Weights of a small GPT-style language model, trained from scratch on English Wikipedia.
Size: 17 layers, width 192, 6 heads of 32, MLP 576 GELU, vocabulary 8192, 7.9M parameters.
Training: a variant of Muon for these matrices, 160M tokens.
MLP neurons of a small language model. Each row is named by its layer, matrix (up: input weights; down: output weights) and neuron, and shows model dimensions 0-63. Each number is 128 + 32 x the weight over its row's rms, rounded and kept within 0 to 255.
After each neuron's rows, "fires after" lists the tokens most often just before its 100 highest values on Wikipedia text that the model never trained on.

L6.up344 [148 104 154 166  79 195  92 140 177  73 153 154 111 141 141 148 136 116 114 156  85 124  94  74  89 104 151 105  78 105 121 140 135 125  95  89  91 110 130 158 142 141 156 126 148  98 105 145 126  99 134 104 188 107  87 179  71 166 159 122 163 130 135 120]
L6.down344 [120 144 106 156 119 116 121 144 108 170 154 120 108 153 113 132 144 146 104  94 145 139 128 193 106 192 162 194  98 158 135  81 117 161 129 137 164 121 115 136 126 173 150 163 177 169 199 114 136 158 188 137  66  92 153 159 139 135 149 103 119  92 135 174]
fires after: " the", " The", "The", "'s", " his", " Russian"

L7.up505 [141  48 174 117 145 135 137 150 136 167  87 171  99 142 153 111 112 108 121 213 175 179  56 156  62  81  66 147 133  99 151 143 137 108 125 150 162 147 142 155 163 125 170 125 163 166  82 148  92 106  77 114 103  80 170 146 109 112 114  98 139 125 103  95]
L7.down505 [ 77  91  87  89 181 165 120 148 110 134  82 136 167  83 174 115 158 197 101 141 149 120  94 144 105  73 172 105 124  98 151 162 180 159 139 127  95 159 126 140 135 165 175  78 117 149  73  91 165 121 132 104 130 147 132 115 202  98 164 107 103 149 143 106]
fires after: ",", " |", " Th", ":"

L11.up101 [ 93  71  96 161 147 183 123 117 154 134  86 161 124 125 163 120 132 141 158 112 142 139  65 155  81 167 131 196  93 148 141 120  62  79 154  94 124 193 159 104 132 105 155 156 139 160  56 126 148  98 236  87 121  61  89 131 111 142 119 140 149 165 161 113]
L11.down101 [177 131 140 149 146 166  87 127 107 178  90 109  99  95 169  71  51 173  84 135 152 120  75  87 146 117 146 154  78  61 166 147 146 125 115 116 146  98 121 111 107 154 127 161 171 124  99 164 137 136 138 153 118 130 167 136 168 139 150  54 166 125 107 189]
fires after: " |", " Set"

L14.up197 [163 140 165  84  99 205 131  96 160 143 135 126 137 115 124 121 117 107  98 154 164 101 149 136 106 111 118 131  88 141 133 177 106 114 149 121 196  95  93 161 123 105 166 125 107 108 107 134 115 137 107 173 118 120 129 188 120 165 162 129 157  85  75  78]
L14.down197 [133  96 114 161 122  71  87 122 118  84 193  52  92 177 110 123 162 124 122 144 138 117  78 108 133 152 137 113 113 116 175 123  61 135 165 111  59 162 138 107 108 124 118 100 139 102 115 189  90 125 124 125 135 162  88   5 150 117 106 103 106  81 110 173]
fires after: " the", " The", " a", "The"

L14.up424 [ 86 124  94 119 143 153 177 163 192  93 169  94  78 141 154  69 135  96 132 161  71 134  99 140  48 120 108 118 158 172 157  92 152 176 107 125  77 130 140 175 178 153 169 113 161  72 141  85 152 116 145 147 112 110 123 159 127  76  71 150 130  90 149  72]
L14.down424 [161  87 150  85 119 115 106 133 114 143 117 198  75 120 146 167 132 170 158  97 199 137 182 110 182 139 125 140 148 119 117 156 145  81 138 115 100 108 125 109 140  93 107 110  83 127 143  92  87 155 108 104 136 156 118  47  94 169 129 121 166 125 154 165]
fires after: ",", " (", " |"

L11.up535 [123 152 130 178 131 111 114 135 156  78 153 187  79 106 150 142 152 173 158 123 122 119  89 149 187 114  79 112 123 123 110 116 109  62 174 140 101 159  95 165 111 167 144 118 140 177 133 142 109  72 164 151  96 147 117 130 143  80 111  82 122 110 117 160]
L11.down535 [127 144 138  88 132 113 110 120 168  93 155 184 109 157 117 128 178 174 159  59  74 170 158 125  90 166 148 161 193 127 118 106 135 133 128  93 139 164  89 151  86  94 150  79 175 113 127 139 145 102 112 183 117 117 100 128 140 149 194 136 120 213  96 149]
fires after: "1", " (", "born", "9", " ", ","

L12.up343 [144 149 105 100 118 132 130 120 121 110 119 124  52 128 109 100 100  88 107  94  58 113 113 170 201 117  69 102  85 118 138 173  47  96  83 105  98 127 132 167 148 105 147 137 122 128 108 159 143 126 123 206 139 123 102 118 122  49 103 105 104  95 151 127]
L12.down343 [148 142 165 143 117 135 141 101 192 142 112 143 126 126 176 161 110 128 162 123 144 116 155 142 126  54 196 109 106 135 101 115  96 121  95 129 147 167 146 156 135 140 154 168 149  91 107 114 147 154 151  72 145 129 108 106 132 162  98 154 174 175  84 147]
fires after: " the", " a", ",", " The", " an", " W"

L5.up31 [127 161 152  88 120  70 130  81 175 122 124 158  35 124 180  89 104  84 156  89 119 130  74  53 154 105 103 149 144 149 153 179 130  91 141 134  87 182 107 143 132 194 158 130 113 102 121 102 132 134 143 137  76 103 150 137 144 148  71  73  33 145 153 150]
L5.down31 [159 129 121 135 146 134 103 153 180 165 141 136 135  95  61 105 127 117 149 101  85 143 121 156 101 141 135  92 204  97 125 145 155 109 137 150 176 122 131  94 137 158 169 133 140 125 129 108 149  98 132 112 123 190 119 136  86 125 123 120  57  98 163 142]
fires after: "1", "8", "5", "6", "2", "9"

L9.up431 [113  91 114 167  99 104 136 121 167 190 131 164 148 107 144 119  93 131 119 108 175 104 106 161 123  66  87 162 120 132  97 217 135  96 181 115 133 124  76 110  17 154 155 158 141 100 148  90 132 157  79 170 125 153 161 122 131 145 189  82 161 103 159 131]
L9.down431 [131 103  77  74 126 151  85 109 122 115 135 154  85 188 127 125 100 153 140 148 105 126 167 168 158 117 101 108 161 109  68 117 110 129 118 112 112  43 158 146 132 134 128 136 134 155 143 157  92 139  79  69 233  89  87 116 165  90 124 130 141 100 119 112]
fires after: "9", " m", " Ah", "h", "2", "6"

L11.up570 [127 119 100  94 111 108 117 143 141 108 111 132 125 171 143 136 154 128 182  86 151 103 104  66 168 119 135  91 125 145 107 166 149 161 143 173 199 160 143 173 139 104 175 114 171 100 109 139 160 118 153 101 118 113 138 104 160 104 145 100 155 109 146 117]
L11.down570 [138 155 151 114 142 123 145 110  84  49  92 160 102  92 128 140  91 125 106  69 145  77 178 115 118 185 115 176 115 168 150 114 151  92 141 150  57 111 101  89  92 131 106 134 130 162 146 143  76 143 155 144  93 131 205 132 125 121 137 105 161 124 162  72]
fires after: "0", " "